Weights of a small GPT-style language model, trained from scratch on English Wikipedia: 14.4M parameters.
MLP neurons of a small language model. Each row is named by its layer, matrix (gate and up: input weights) and neuron, and shows model dimensions 0-159. Each number is 500 + 25 x the weight over its row's rms, rounded and kept within 0 to 999. Numbers have three digits each. A neuron's up and down rows have the sign that makes its largest values positive.
A block is one neuron, or neurons of one layer that tend to fire together. Before each block is what it responds to, as a language model described it from the Wikipedia text at the highest values.

Responds to: Mostly party labels like Republican and Democratic in Wikipedia election or legislator table cells, plus scattered word fragments (tra, elect, oute) and school/graduated words.
L3.gate548:473489509533495510509548485534501514521528482483453474498487504501487529486486497517523525523497440490517491516494483511509492469461488531504555517485555449468520537509560488477483491485485537534493482536473486482486498505502534499518518462513553512473467470558478489506511466509513481454524509525510518477489500495522546514536483480501536501493505485467483474433494471512556484459474541503488473491494506513489480531487513480484483543453495540503501476504499456526495468519519461
L3.up548:479478557484501474472450513509510534426518527481496528527458444522528493507486515473523514511466503507480476503468470486476530444526527514478522460495493473483508506488489473454453451501543524512529484511517516484490506527502505529528467441462503514532492509491499521487463503470461541526523505483476490514461505503484478487504452448464533500518511511502456527518545478506441504496474546541503517460476516490516509512500495505513476540495450479526523532501515515539476492513489484
L3.gate871:464470523486492438500515481459533533458472449465497519511480496512505498503479491507508488536523547485487464516478498525482544450492500492471521531503517509464477522501522489467515527535514547519496514508500471520495485504490533547509478464501505485514487508502503502552525533502500488528534518516463516473478493499533484458478546477516544456508477494503514455507473500482500518520492532505512503465553519452527492494487454527492487507481483535521476479484531470477480483515471549
L3.up871:482458510456519486484474524481512511522496488504477518512485464514511479495530485513481497464507516531459519529508483492527516502518507457521447505518527525550498489534500478487535500507514523512491513536482511504482452522531507506479511509492485527514485479482519475478487467486479491480509480525501485480489494534510493475531512494545491499525498528450493489547425482546455534499480501524498485475539462456464497512472544458506505481517487533512517479480511492494527486518473463

Responds to: Word-final verb suffixes like -ing and -ed completing a split verb, especially "try|ing" before "to", also "sc|hed|uled" and "compar|es"; rarely table pipes.
L4.gate144:506468495537543473511493486521489457534519513532489486490488478580505505542480509522490512479498501538520503479492497479488497529495508544477550460530513503537525494484503517516474499499462537537498491529480453523546530503483446500473530529537510508495469502479518487485506499519532465527480477487491474540508511483505519562509510491520466510515501501527519466513514535490503555509538508487506445507498498517463498522487473492523499562457502503523488574515480555501456491495502525
L4.up144:511510513452476543501513520498521483483481489482507518511488466500480477502507504478489488496505461485474483528494488494514549536452498472518478480498488535480494495518453514522565523573511512507486511491507522516511474487484470513488507495510481484496513486486468510475524464520507491490508514504482495492499483513480526542458545525465485530464512467512540467488473495506551472518471501485539495537447492544464519492460492502486491542525521537515473468503488481563524500520530493
L4.gate846:520525485493501491511496456556456521472497520472490467487502472518503471489516494505471478470528510473449495501493473507498492454480462508447494522524501489516517476479507497471505530498526508478510512475521522486499472454489468489472472488490496516458509443472494529471480476501478513497475479500551536502508483481489509469444510532466495515470492500531462496551481523520497485530544539507499465483459494503535538502486486505470488508490521475473499505536463526488453492491472502
L4.up846:549521529484501455482467504525528491483474515474497527505487537524485466503503534482515465548470525489518478509526514505544509445490513478509481507537466538502492523477540457468435488453506538523490544500475554475487450507491521486513497514476502501490502480489447561498536507449518463471543461493512498497500502482494488497497547530515464456519432484540490494486510536499511456526545519472479450532479488516531512515529507500514530476493459510477506478495481496508456483485486527
L4.gate882:505490546474516519505547462483498502501491511472496472514531494504497432507507552480483526450487490520531568503486485491537491504485497500472535513505468514499534467490501508519510499519495492508453479522533476499564482463494511478533500494491522509488460513510501479470491521492548536451507512483517465517464528513532532535494477490499489501479467478518499501544502501480518460522488538508559490544521517523491474522556466549525552487501472482459497504480431525516489525531491484
L4.up882:507510502497522523484514494482531456561520544500484477510521500474524452522463503492476442513519433459523518495495487455504474491494485459509499493456469507514512469509451519495483487500533460490473496533521496502500530472512491483511447494502494494494508483530483479450528481520473495494557531465501466476464507505509534534508499490509505531498459523480488498488493472532500481517509503515491539515518499525518489518464512461522505494503480467527456460500487493516465518528486497
L4.gate1047:473488520467509454458536523552482527488499514514485501506466498523499452476512523560515498525543504480479504491537472524530483509536478513479515463523562472513531520521514453478548491474470538513491502523497466476527473458502513491497526498517495510509471498497539498464473491462469480480498520524507502513489522510509573470495496479505485499462511519448532520514424479510486488496519476491502482471493506493483519504490504506514504541476442481509525504543492478497478497488496497
L4.up1047:497527524505489475467515521531514485508478494506475531531450515532448523500507500501503528527510512506500468469519504516551445505507459488513506501528509465494488531548475421459542532489489481483509530502494481485503466531494532489480545467505496519520516479508517487466488501484462492495501489513485510536543479536495514482500495476497449496521496524504515540527502496478532504463468492459511483524477503490482522477479542484518527548491437505509503512539507452505479443480488506

Responds to: Short word-piece fragments inside longer words, often the "ri" in descriptions, inscription, pedestrians, plus pieces like Soci-é-té, Ass-ad, circ-um-vent.
L5.gate88:558466456520540465524514433476495507495485498467535487512500523514528528510459516506470490480472497517504443479480486533509499507470539513495532520493530494495481474527499517502461512481539524509524463493506485477515511482482511465487484484478460461515518499491503480503451469500484474521478490469532514560474500518495517495456511501490501498456502547502516530521533493488513438513494520460470473483484522492565498541494502517510477530521506510512458488484533463498550479511471522
L5.up88:485487492467496515521517490486516538493531479449554461533524492496512514530533522518515446520498486491519496497477508448526493465528503513478509443498483521516507537550488466522510553507536488536502445482475495510537492486474520492496466472519497480519513482486486484510490511481509466573521550529541497498474450524520485474514477505480509507550535518519462521488496476480480475485508492532495506501521504560524483468476493487453507543477491522475495485539527554485517493493508541
L5.gate118:495463504500476498513489522503527532501525527498479466556507484522499464506501482512489498500508476491482505510495497475533469525495502517527464508487501500451506498471552488509479469481474480516533487515437454487541521478513514502469506525500480514503526483521496493506511524474487562480483538511511533491515543545512482487524467529478513562472462466454526547503480460464473476482502511511538480481446521478508506508529481502506483518486487500465472503509506487537545450489514525
L5.up118:499464494495501514519542495488519528484555485491486468519526467524512514507506505490495492458467503493490472470492444468447483490488484533522472498507508506533505519533465510510514506529549462536459508439514468466537544522476514462438507533505511513482533495504463498515463516470495499451528520499519487491495525510495523499468480493549492479464506510510520503538513531480513484515511506514515483487509535506524543534497469487527480551491488508478515515537531505466482531484473539
L5.gate323:523491549516492480531541478499549554513533495485500507493536504538548505539466504521507519481492524520508535490485453515487499495521535476490542490506546482488513437490503476479496522524483512516563481517474480563505488489525508490475498528517499491523494511523529480499493511511460492509472525522472506502462552494474522487518482499519491496482498482486510495462486494504502456494476502533480475517458507448544474521516485486512474495514431468485532503509499510505525491472515491
L5.up323:480508453511535560531528503456440489550556494513516519528493505540480506474520481523486518502486504520508489496498479480486523481539527545505470492458497533484529536496486482505548485472496516481509459536508460497549507509493508490481488556474551522463471511484495481512507457511477482537508509553540527494546509508479454498486493510492495501514536503516510525480515475492475487515497504484484489537547496466500479484490509524517500509530490487504503505533486489495515485494460532
L5.gate381:521486490532512497483511494495485518488513517482504533540510516511497466487527489507505535463518502520551511465505503529449516494466532491476526491466511515506519528509488459494512536473477478494515486545529471498508498498487489551513478537512466494525486494490528497525495518497498470480497495510500491475499525488549498458478479471552499516494481525501547537485466471506466463499508537486479534522539493486522501540516509538488498510508526496516430518493480474468483484444502492
L5.up381:455448501500562539519527544482466472497498493503487521521485512487513515485535477525544505535476493497508538510503482515487496535513476508517519521482505524479534550447471523521511486561509472551479475505487525474515546486477467537461522471553503532529491493521495481490520495484510517499516525534545501469553547512492463499496502507489522507507522488460501497522480499480520479531506518488498491509499477492509470445542507485537497484484487492477470511492465491511513501493543491
L5.gate613:462490525514510485495534467472498545501513486472495553552538491496479494504466485506490480515507563514509483489495473468503504506441458517533509482516547531477521515556467476482526488503510507545541496546507479504551509478491506548484532491498500445547517509485486511526494469484471479521516492478572485522509518507502505462524513475500501511479530517498499492517501457512465538487516509511494493507488480498550483476470489471504505515494476467488452526550505497444514490492468479
L5.up613:494473519521505552499522518504509498476527521529464502490520480446501494481518492493528514512479513454484516491474484524486573514525523501542483464510501501539531489471478496517503469554464508481470508484513473526499510517486528493511500528498519504501513510523501515474516524488521508497511487491530484497521514554497513481542497464485492531461484529469545524496483506538488491518533465491473489486468524488543522493512511491517472552503473558512487535464530495501498498536508480
L5.gate865:479511508471478528541513504456487447491472481488492537482467535486471492467444558486515493476497489456496490505455486503517543519484506516483474456505516495476496494532512507477536489514509503468532508557468432483483526480481414482496550502498478468470491480491498561491493501496540524534488486507489519493512520496485507454514521527512473490499499508456548490518500511542505491484524468545520500487537519504483482473478496527506528534532506488524496549483493491465520536508490487
L5.up865:487455524504457551526491468465488478488540534487546462521499498488541469483516552516488550474488508463499543507502521536502472475468464532520516501509514534522509502539471479471488523542492490480510503514476493495526528487476469527495502483520518484482506445510533507493453474530488535491520516503486496503466515515512480467471494474485520491507489543485545512506518491540507473541518514503527474476493492531540494476511538502460493541514475501494485510508521507520548512480497551
L5.gate951:509524480519492539522476503496538529472517487527547492554490542471550464530482517492458525518516490498487465466477459519522476507518485493506471476498527484481495524541452488479524513527497495498521511500476487518504519458569513482509519492489490471514526445520484514511507501482482478505488492459480508540483545511485490543474444501520485474450454530476490498505524450508490484536528483480506470520524525486519490491514458479509527497491493466493498515556551502472481511499503504
L5.up951:495523510504506520515515457500548517517497493551507470491492517471522528500535457489461482546500491514492491507537533439537482503494457528502494505485526531502537487472527557523513503492461498523507478524535474485536508457537467511483474548467503493499478490514517519491511490525509471526464501516496517474493539509502465489481508479458548461500488535446501508489497507494540469524520498490477466470463482528492482526531516501546509490492539498483492494452508499518501474481484502
L5.gate1106:526531487468533500512521491493486540460509504523451483493444448513477497491509505531501495522475504525504508498484478468505484488492472483504468506495496479473485511463517479506528501480466428522505519497451470479527502533507476512510524551537496467486513460480487489506509461512532490518486552450513486504514497495529538475493521511554498496488487458518506509522523497474483454499525506496547503510485466540513540493566502525497490516475513439534484508501501505412464500529515494
L5.up1106:518508482514525510526494476503483553505479484444486486502471526554551507534503498509463516488487524523518468549509504499470461495520460514511460476506492503501487561532494479532491510507504529526511524484478478475492505505526518460451526466522495492507530457443477501564492486542493481530498540572523525525530523496514485496477470484482488492483481476525480490512450507508528506485484564498501489559476477478522495544506502460488486515484506487434501510554493516509532533484497527

Responds to: Word-internal subword pieces, mostly "ri" (also "tri", "stri", "or", "om") in names and split words, e.g. Fondriest, Friedrich, brief.
L4.gate321:505513522547530480512490492492450529521508498488539512495559512490478487450521511559488506546458495484486531500489489566514523489503560472491491470536522538500525521504508498454490515468511496507495481501491478464465492492516545511505496507472511488527482524483482529473526504512507480511516489526473469535476509450536497444526491480492481512488510461447492488479490542525468518532503502521486482495523517472505531524483526497506514458503512478504512525502504497471518533514452493
L4.up321:476510520493471515504479522493485529490482484498553546484511487517523472521459499510478514522518492492527522538511493563462484516478504467492494462514494507494536528546494518500490497485500514459501485470497470533525495492514483533478484528484484527455502526462541531488475548494515493478464475496448515506541530445541486507490527487529474497446498458512558474493521506478530478499467507487513499485507533473524527477468543555516492489520504466465476479488457518455510482507506483
L4.gate850:484514496493497457506501484512496472536511496484551481509541491533486434527543551490522523502545531491518492529457512518469486555520505494504527459489493554444492492504491463495519484505522496495540518493470485521459486509529490525464502514528484485478523532493506477488469519454482505484510501508477520500519467485486503485495536495477456507531497472477503503563492501527488500495530465510500513467497523520471511481465471512493525517488505488475518489515447516489488482523527506
L4.up850:505474493486466516560543517469490548496547478509500509510487557512493511500475534495491496522464500529509507507499521458479518495522495457491485494501488509475537499498525487497491519528509508468517475531545519485482539501498492465464478524484469504473478501540511498469496512501456457491493500518468478505504505481529540508513524443512505536450490470522526594528494492530469496513492469463511503481503475504521495482458479532482533492533531458482459474471522530480503491504495474
L4.gate1076:491456479529538473501522442475551510499460467505459472481533545464522508484473451510447482541509581500505519488447520467468532487474469521510517475512512473504496523506492449484506560483524506526539515493499523487522490490534513497494500485482490449522497510525469540526517494508489525507525495519506526515495502477482465435516509498502487471507511484495496467482501474512526513544486520511523512456483534480516520492508502501481506500528445508491477498529438519493494484484499502
L4.up1076:501488527526482509493518584514514523525516525511523455447503513486543523493459543526485502531561509541509498541488501515512501482506500541528523497515448486496506476479471527488525500441473517490507501504495488488480501497517524498502516534472508496518470488493497527493506460467514508536479505498474501489514478505553511522481530534502507553504538488518507467467490477505504452492517489495508502483497516496502474471529503467469510479505498454463479502514485527467499523485510499
L4.gate1243:467451553485486463488548483503463520486489489504541471553496556493471523485527500471502493503528496513523505495506509497509521489509492521515502544521524498492493476464511506535513472484531554465541536529495528506538521502503484489515480487475435510468515483506433497537491506461471519506534518525478481530494485491490523465458507477467489496492477502522538474504453520522475474506513534521540466503465485517472515499488491499477454504523520510465450486506490525467519458495483512
L4.up1243:473527477506512469525521516547507522487543487499503476538527532470511467529497475492491525465502522473509475502547494494503493520469490455505528492477496465460489520482474482480473538517550494531543511545531501505499523509484499503531467519501514488463558514502479502495514555455536524468529545489469535506455523512519499460472483521533507514463513488507511510530473483477450494484502506498542517518480477499482443514485534522514450487517431510534525482516485517520504473461492520

Responds to: Final piece of uppercase codes in sports tables and lists, e.g. the B of SRB or CLB, GER, NOR, usually right before a | or ; separator.
L4.gate619:495519533507525494496502521508517521473454496510504508491457478502519524488530509533459505470529485519498526497453459542515537470510551535510540479523502473534494470468506490472521510462499485500517493501458494490508507481509502482529504559513509529500532481504522464483477460493491487513510516519519564537486493522534519551489519498505520515540524451495540515536446513477472500548532510482514531528473492562512518526480514521482486553478472463537539495504489494515501505460533518
L4.up619:491497514519496540535497537506550533512477467447511505467504488515520537535502531460457505507471442517547492486475508548542552440521513469486481510529509502516509492484509512468515479522518521503553508488484563492512490493496500447530505533487496539447546454484517507478503462516469470510485479492527522497493498500498485502459470514502520513512468483473509522486454487480508505493538481475554509475524494519523511475530525475498498557505512499467557481475496481480515495447476510
L4.gate620:522435472509504512499513470461461494494509512502526519494484499482488468484494481522538504498518531497466504511507525521506471510521534500481508495495504490487518528494548525550529498529532466518488503476487494473521516493473461469496481519510497487480480473497492493449505468530525529507483478474524539533504507511486529494505555484526528476505520472491520470558497482531451510499560522498483485490523510535566463497455456505500488503497524538506488484507495523503512481473518496
L4.up620:513506501494528523510542510452487460498501498452499469477495515520524512519512499502501494534489526513478521492471506538533501560543516479478475476543516490460472472509512482495534476529469523493517571502519510487438498481448497466483498477483489491475550473470522482490505523499529483522438515520472522501528487486479478502455453464498502496520487495496505503512484496537488535531505528505461475508483547518532511542483509549534497508474487485499473526496506490506511467510516531
L4.gate833:461468528481527493511505499497497533517511467510485497527537457523480504501498550488478504574541514444533479535462496554522511477514519530493502502469498501456531520486477462500494479518545530527483471471532529535451540516533463532505493507510520530450523511468500500476480478511466520524487499521467545530458526489495501512533550501514535505468462497467500509496476486506463480502474571475467480477485511487501504496512500493505498463493510515478506509487522496555531504475543509
L4.up833:492468555539531497494511523499492475520476478482507510530532474535491494512490538511445495520540527464510485490488516545530527516503549551497492484508450497514526503461513483535527520477544532491495497495475483503482521517520460491490513505524486514418532525496485472477510479523524522499482511494477522476476523493538502531480517487542496529448462520508508520465494503502493505501493508486474461465472502508493446498495513526514461468475510511514492528483507504542479541492550473
L4.gate994:480475477542532504475496524508475519476439476495534492514515516537491482486472481520488530512528512510497517519494509514541514517492512500516490505522512488466504522500552512540514525511528525522505480495538432471473488510537496546504450515522494554494507483479514495491483496474517510488453481549463533508507521506520511523506466468553546487471499467470475533503476470556483491510474498513479462486521511529505511509485499436480475482505451514530501478506530539504494470476539467
L4.up994:503494497532499517474469532523478478521459464516545508516485506569514520524497499495488533480518531499523463493508542505504520483485518461486504522507497505485474549489504495537503512514523517465525506515497486476434491488573516497526485489483521546495561441490517475484495486492480505493520484499438514507514517509508501457482480466528526480472511501520514528459459480505502498494515496474510495499548507505458563509501480460544440505491442542481514527499527527463517470487508481

Responds to: Column-header or field words that open a wiki table row or infobox line, such as Party in election tables, Year, Country, plus section headings.
L5.gate73:491480509536506511459535498513505489513460476486488536459483495470482510505533524514431520477527491470503513471465479505534544536510512529478511504499524478569533506505504447503546552523498510487504509581473522491503443473539543484473509520497499499468484519505472525498537533479538453517473498535506535475457527535552506517520549532545518451498511506526500529516475470501482523537504511502478510520514510495523500480535508513529496503507480496538514471519519540504504496496522513
L5.up73:532499494528473512514521501492507507482529473482506499508489466511507524503516454494453509521492521467498473534449439474498484502489489440487517451525517528524510464526564507450541500492504536509453510536479483484526495493534487529514525442474482490497471536509495488527468521469476491520492508518468478572493504489477510486551559520448498467517539491546485532504461489476517481485504496523434493471454492506496524525471496519506479521503503492507537527473506510525521502507470478
L5.gate190:485457506459531483495489486515528504474462510524491481485490517473526497514453517536461485467533475451483501474481451468508508492533487495501524548480523506503509501431478526464544511441489478500491545503486476512465492486508478553562505510537490534539502462519491495459500488527488512469513454477484479510491529488473507495554473517490492490533507469464496509477461522520545483453518526497468528489502497535543511501481514471502463470518501542522517487477530451468488477512476448
L5.up190:517542473516537524486525494488522508539531519475528481532468486535511480493570462547481494464525552521539514516442490519499518532508457489519510515462461482482476492489473468523466510454460500529493501537490496498478517513529531513485469527537492487501482509522518549492504513505492469487515515496468502522514511486499509512517500465498512485458530466518507540467500485517486544528499514494450492517482506502513449489500463458511543499515478468515517468488517460515482525541528523
L5.gate463:481490532524489449496476510489539522489519458509503505555477500484511509478513492529512477475539530515486481465526513476471467517508505496504486497543497446458499514493489475475487517487461500550537456527485485486487480488555539528507480533554518517498480512536530493519558520438537511516513513505481511516487539526499520469538536515519505498535500482427494542497507510482552535533547531499479519486496463466532504491458481433553475485523480487545533490545512498542516504539494459
L5.up463:481481462519489558522528521441502499498489464505492522519486568517501504502476494501467522502507479507466492529472496514514496484498493531463514509462485471510462535503500470497506546540481486468481488551505494451468497500480486491504540498524470521479513463492483516545485524492539480494506526512513518522529479491494489516530549539460526500482537463484452487550491451475467508508476488549530488481486479491524460456508531502478473470473495484511493486478517489517491492462496526
L5.gate564:504461483510541508512514485458535494505531492514521540509487486486497513508538550485478535544461496535491499460452459494519518502525466484488530501489530471494555555542472514492465532513498513488487533538464490497498480468499508521496470479446519492464518481524528500500536538486490528506505544473516434479510542467507536519491454536500519488519501487529528521488505493509526527516467497497474522539466549462483492521519472497533505488510508483487536449491469489473490499538475487
L5.up564:470482542492516506455495503498531457524499485546517511485534483496449521458469519488456480470479518513521486537519497488494476491484512479498503503518493545486512499485536519544501579508529518522524533482469529528481494547549489501501459502515467490518484466526497452513531531510501506521515518473462498468509489457496512467473491523470482503522471488513508487515479512520500526428454532474456493552509540501498534469497458504534516479509494468489464460520483498508488532526503486
L5.gate624:473473491515528508492536469517501537492501541474500437441458473480497506455534488514487474478464510497440494474475494497485510490526476478533536489520490506485511515503531447517454523452517545504469508487511528518477532481541530508493498541510531526522485482471510543506511474506463497498527516497512487522499529454512465509466502508491524462501511514493472525524507505494503468536489527486460495509546477484502474472480536494504493478502439466516530494509485487525529504514441521
L5.up624:531503436516494515487521465530522502490502466510515501517512469481516532508530472460555512474475504484490475510531516481538510507475452492513538520515491499484510479517476458499455511526520458502537506528545525493516545527498523527512515488503508503524476475474523460455480513500522513462535477456472508528495511478498525468562484528497511474494471502489549524459519476502474456487495437477510523494502523485527515514488503505477466475520509456483474513559535534500479520528511483
L5.gate685:490485519487535528506508500473472517544480496515498546492514487500500489484450485483422520495513541484493516488489470509523494473483511518558533493475481461481474490503487474542546496496479528514472511487498473489495514509514504516537540546512493457473511494479529516509511527522524527544501521501482484525500492450466505466488501511472523482496479487537462522479525448511532523495482531510484516495469454505514492475535467489538490484519484522497514515503526485484548540490497500
L5.up685:498466493490515501499487507517480508465516517494550530522530515485468495475507529501492470506500469482492491531488509517539501458524494537504514568479472504500527517452480509495505506534508492520500485482511494518501489490492503488482492488495488487492537548526495543462467508514473548510504505548527504469504490475496510472511497465479435530466514495525519533527566513517534474474462511530467493482480505559505506483473506527475513471518507497485493531514485459474513478506500499
L5.gate1124:519505465509468489503492459488473504472540460463507486494502476496529516508514495511529483437483486484475520495434492491487520484501514523486528499497495509519519506531491453504511559503516539546504529533481518553525489515503495553530486500472483460493478515485502512470471484491510484513460480488520506544495533492522499493494500519509511508504512489517479495450524499551487441489533504469450465496529487514545483497525488475512479522499475508512468487529466470492466484445419523
L5.up1124:493506510506485516476537519513481493500463472513525505520471486489465459499460467439510578480498542513494523496475503470492497498497521501519500496516524468507519526490484481472524495483479498490507523520517519509545495506513483485498508513456462515485490457510523537509498525488512502496566506514537464488472505493532468468473523476502508496464474489473511442530535522550529538509500495515473526500504548532507536507488521538511488499505445554543483438494494492493523474497503486
L5.gate1267:511483496473480478475490506479539559494516493482527522510536482543511463522474537469496505482487512491511469468530496486482516492494528496528536511456479484485563498475512478498476501501496523536481497527495500474480511455485514516493504561503482497489483502471556514528520521513466478519488517511518471507527529483507494558514479520503495495481527449457534484512475431463523451507499520524501525488514509532478464470527486465495511487441496515533511495506507503504492490519460488
L5.up1267:509467510469478514489543502507490485483486461553523471497544472482478490522472499485517475492549527484479483490458471491518490434491558492537517496532499520522514495501503515544508462474505501511520515493500525537519557525518543523531477512529508529487521468503515492487511462523485508503543473488471483534483502490498504524491447508498504534475500456531520518498464542493457489481480487488461465453496499475489477506507462498540467474510481473529509513473505468487543517496507454

Responds to: Word-internal fragments, especially "ri", right after a word's first piece, in names and foreign words: O-ri-ental, G-ri-ffith, Sc-ri-itori, Pac-ific.
L3.gate557:549481505488522490493506509434539494508498486472521501489517496560534447461499505555482555510521510490536486519469460484502505489520470548514484509509504515512502556508538491492504503531499474513526522525565497512509539509456445503522497512514533479499491520504492503445488515502482492464465466482541509538494492503489518472491495509513532535479514497525504468546520490525479518503492535497510492521514486517465515521498450464497511487484497505472502452497472482521521520490483501
L3.up557:519535484474524510516509452487463522513459530516540476524507487489500478520501496489452521510537539524518510513496491520481463481485494487495482513509523531553496534539480481486478493515495488502541518450526547514530518513479483544493506498490545500506492532499494502454516519539517521483522504527542491483520474504484513471508496514531484490499491488518500467521524538479464463474475497525481484465508489499520497492477489500497512519468452544460495511510474469528531503508461496
L3.gate1008:494471491483532548462540469500512531489472522493522486495490480531486512519488493541445471498496503517536510475494484481485448478530511479500477497503523527470513504485505508482454539514510494519498532514496527517473488504554486510542492493528514512481453495504535532491496523512512459531548455514515503551516504474482510468502507505481480472517464446501495541528453525517507463536439452515490499510507486515486489552476538499454498478505537477480552509483495522457528511509529543
L3.up1008:495516500531484497501464491518520491533475492499504509514541499485484497580482513476477539504472489515519521527519502536516489488483530506502518512488493482473504528529492484463510535472448489472493456513482504435451506484479508462515513520538513501480501532476500479488518547495513498519480535484539481498509490513476534473447499493519511530483535518497499483478490494504493510467494513488548482518496544542491552450499510485508529481562525502485507577492474541520485453523530519

Responds to: Word-final past-tense or participle endings like -ed, -ated, -ized completing a verb split into pieces, as in recovered, demonstrated, ratified; also whole verbs announced and sold, and table labels like Total.
L3.gate316:488497494487551541513486514484475531507482500476497525502474466509477440466492526503484468486501532524515497484520473504490502516477505514464519500509515485485491525524520529476539535523484486479511480480503547481493535487477515514511502519496505523486484466506575479538495514510501519477485494515519505508497537502492467500507498476509518480469452480505498488532541457516503500533503538496557497539494502467555506488478459510519477493464461478494500516485478536513512497498501477
L3.up316:487499539479463459509496518448526490463518494488505507459527524504537490480508505510476505456469509532496521489518520531473483511514552483453509464519493465511493507497509520497507518522499462457515437505500499511448523510466533496514472477484508498492509513446520490539496515518508485553463540507466430491443481532491466528480472475500488517467484488462489476480473493478498460495526518525515523501486489514503497547479521513497515488484486464505493526545501485492510487488480493
L3.gate814:485516492458475562493503499498485538480511511482514492489508525496453503485502513490503487509524541555473482522467462493522520462472513478501529498546464479480527507483553460457515497488523488502467513510534506526503475531487527503482532484480565546452516489471528483543530501500506506515495486466519477504472501534492480471530526465455454468489493430509525483493451490501481461489552505465485494521468501495520555514506516476539472507458500489503528436506491508496508505528488505
L3.up814:508453532517501517542499497485519505449487499508485512512483433488471509546472521501496480439529521536457472528451498529466537471577495486475501455499484511515523477493525511531505491486518521484510492487515503496524501514469520515539513510504500518529506511530486451508459517501526531513468518496467523480484503502508508525513496458504499453468460473495493507528490483498496482497510524472541478500490476503502488543467481499497556519510504516543486528529561518542540455497489501

Responds to: Word-final pieces that finish a verb split into subword tokens, usually a past or -ing ending in narrative prose, such as caugh-t, pull-ed, caus-ing.
L5.gate111:491497486488503464501525468504495514534512533478522514514493510472532476500518520504526486479495496505482482449492488450481480542496493507529556458521497497478539519495510510515492474522469575493491489527535443548526468484495497514550500500507501468488511483478473474479514543513524546512495506479526484544526482500525522469510540530483483524514538533506471500489470507474524505486527510495480514485519521541462507484490505503553517482505460514487514521515505539476484491478562502
L5.up111:490552453444508495481525530519484490526484524466519506501452514499480453508515503490464473497526441506459467492504483456497525521539458473482511465527497536518469463501447494514484490484513518538482499459517523543500524520479469515484514477524485488493526452506474512513561489481518505439477494494466532481465537514513483509511531508528499529454513524464513500522529535452487472492491489510469497498491507545511496534501522512527479500474480477481490470480484504518445473520530552
L5.gate114:485521494509535456461537457518485482475528481498511490477482477520521466506506490527477496513521554502452500481468508474503491546503508472479480489477490507461517485503526476477454510458503513510500486483492479491512499475527500480505493491500495480531514510444465476528490495420481497503448495509530496522494508545501519504465509482519491488466561469498483494516498518494496478512487499514477468518497501573504515533482491519513471469499498479514552524535544518458464466496507471
L5.up114:527548529491501500514490504576502525465483507501495445515474458506468516472452508531475461479488514512497487497538473485523481503478472468490510490500492518520499519527491487532525530488497510492509528485513490530476550510504508495483539486553447481479477570523486505512508533498484469506515529473443467492530521528486480537520505500506495488474472529515498471491480511498502514471552515487510521495452484533496498494513497471526509534506477529536517493505511551504513491517507511
L5.gate178:497473538525521530520484485526509486507536494473542492480470510476529518504490512521508474473515521503454558470450478500520485486512514581483555470521483520467519521531503517464455488483471543514522470491505525522515483485494483489507497490531483524498497488479478472540490500496480501511471521474508512548509497521543502521474510501528469489491499478518519479515520473472512491457474501461498492493539490481513497511521533502524476536457491493511511490478509490472459541509538488
L5.up178:551436510497479505507502484471503472524481493487495517507493475495497523510506470497486498487527503502464517510497501512504479477492475515488485476513532505502469512535493524492489512511492521485511509489513446543518514514466514506486505488506467471520511542489496503521546528469520478490510522522501514494564481527499493466500540462470493503511507576498499487437505538472479539464480474489533499519483485495504485505475485506519550482477530467547496511561457501544520506535486470
L5.gate194:532513516479519444478524473532503474499515496485458466524521481512531437519538514513495507479482480518474528505472505485503499526485454487502518499479490510484490426527531511516499508484499514492506521499518476517487448446467488525518524507539473527479507499509490505452505525514488519463499515500534491502480487518471489525513487512516465511490599496465538466566474523483536491508511527491496514524501460523514518537483499509512529522471500491489500514526502520506484518481513493
L5.up194:499506511506495521495514458517497510494506516504502467458536498460456502504543491511510476475506504489507483500491454525473455524480534532554516491480458515515523500513493503473509472505562529477521470486492535554500550522476524503553481484523501476499524550478434513501521515527478485478506517531511510471549476507470476487495500463490482526515500457534528496510514516518553449466483507540461466480483531506535519500494531478535509509505497473510525526535547517491501465530475503
L5.gate447:471467468491555537502504490472486541502463491516531463447501499508516466501511531541486451515558484492517495581476486543497490542516494541530523460477528503491494492518498537472512526467507576558507495494572519525506506500496500512524481501566506532519521506449479450553516502502499510480520497506499527487513490519502499500527511474506489473541496533530465478499474557473464531497562503510499471495501524469495559511527504458523490501500460471508506498527491519500507489484539476
L5.up447:500502468478519506494480464472529516502502493488483511509482536517459451509488519536517538509500511485511479511467502485521498511511504467513558494474478498502486476508531506485465482498478478464432473483519486520464520510470498527503507472504519511525545497512522504497503512490496527480487470490516476490498489472485512506510541481468501515521554490510532496476547515493501477483488559484556529501492477525500524508473547473513523475493481478477464562480481522505475514479530517
L5.gate470:470519491484515530502470453505496486503517522504521484512496506513499458513476503509503502524476518514489491517476470506517466505498506489515532444519482482500529481509494508537508510510494498518485514517515499487530529492509506477528533483485474514525492447524526419495496532481464510484513526507523495522492444512528517540527492473529477443495497469494523457494466515481491494494504551483561499500526491521492493496530465488491486549489513487524514495537458520553460535514479501
L5.up470:529496489501512538496491461494474487499420514487510507476486496520524478501485503509483449520552492483553481522500503486520477487548471502503533489476501517517496512472521505460484469498478535500528540488500518513495538508478517516482509495491500496534526517503498494516451508518492482447454488461542492488486474476479491469525507480442509499466500507487518467497458548487509510493505484533448485472497509487490489531499538473522550495532463450488496542469515485513531460484492514
L5.gate487:515525535556521460459498468482501521460509478538477492470550464521502489519507491517486471518542499488527564530497513476507504529506474501481485500518482480542489465527510508548507493474469482535508512514484459518485553482506510543513479491537516501485511496513493516484528501449485517523517529524508506546509504502478499509494548459502482517481525490443494531495415490551487469531547505544485465469486507479480502513531444459523492525480526469550516460508452520486501503520484501
L5.up487:484500524503513579502469457515522480552482507508489529485480491489473503520505504482530466472499511519531479504508477525536485490515473493522495543505538515486516499504525565445518463464525512507466497505538515548482517510537559427498514457511511492494550485495521465497502532522508511496476479477536507496503480535465517501517508487507468471525553529494505498525498521509482521434524486510507506487547469491524487487470470530505508550507496499513503548524476509506468531492518515
L5.gate677:526534542504481498493483499492489493492514517508458434482542472508506514507480520525485451483541526528528465515532539532496508528481484476504506512513463482479496511505504552489481527488501524486450500454516523556475491473531482503501475481469488507484481473464469492498550508494510472497486493497508488477480545546517520476501516485494520482501542504515435447524479575493482493505514532513483451500481511477503486487471527500529489501483492468468501476513520529528458524505539485
L5.up677:496480510532560543484492499487477515492490462490493494443465473487508504491460476533502512508512515513476510495478484522492481461521490558485476519536475511485517476517479499496541518500493496532498486497509516467466499520526501446510555498511473567489539480502517463473488512547484472495522503520478500513495508486462503494513527489498449489491508553517507487537507476551508524494490521494467442492508511525539530520478513461543482480497512507517499532538534487516531494502523480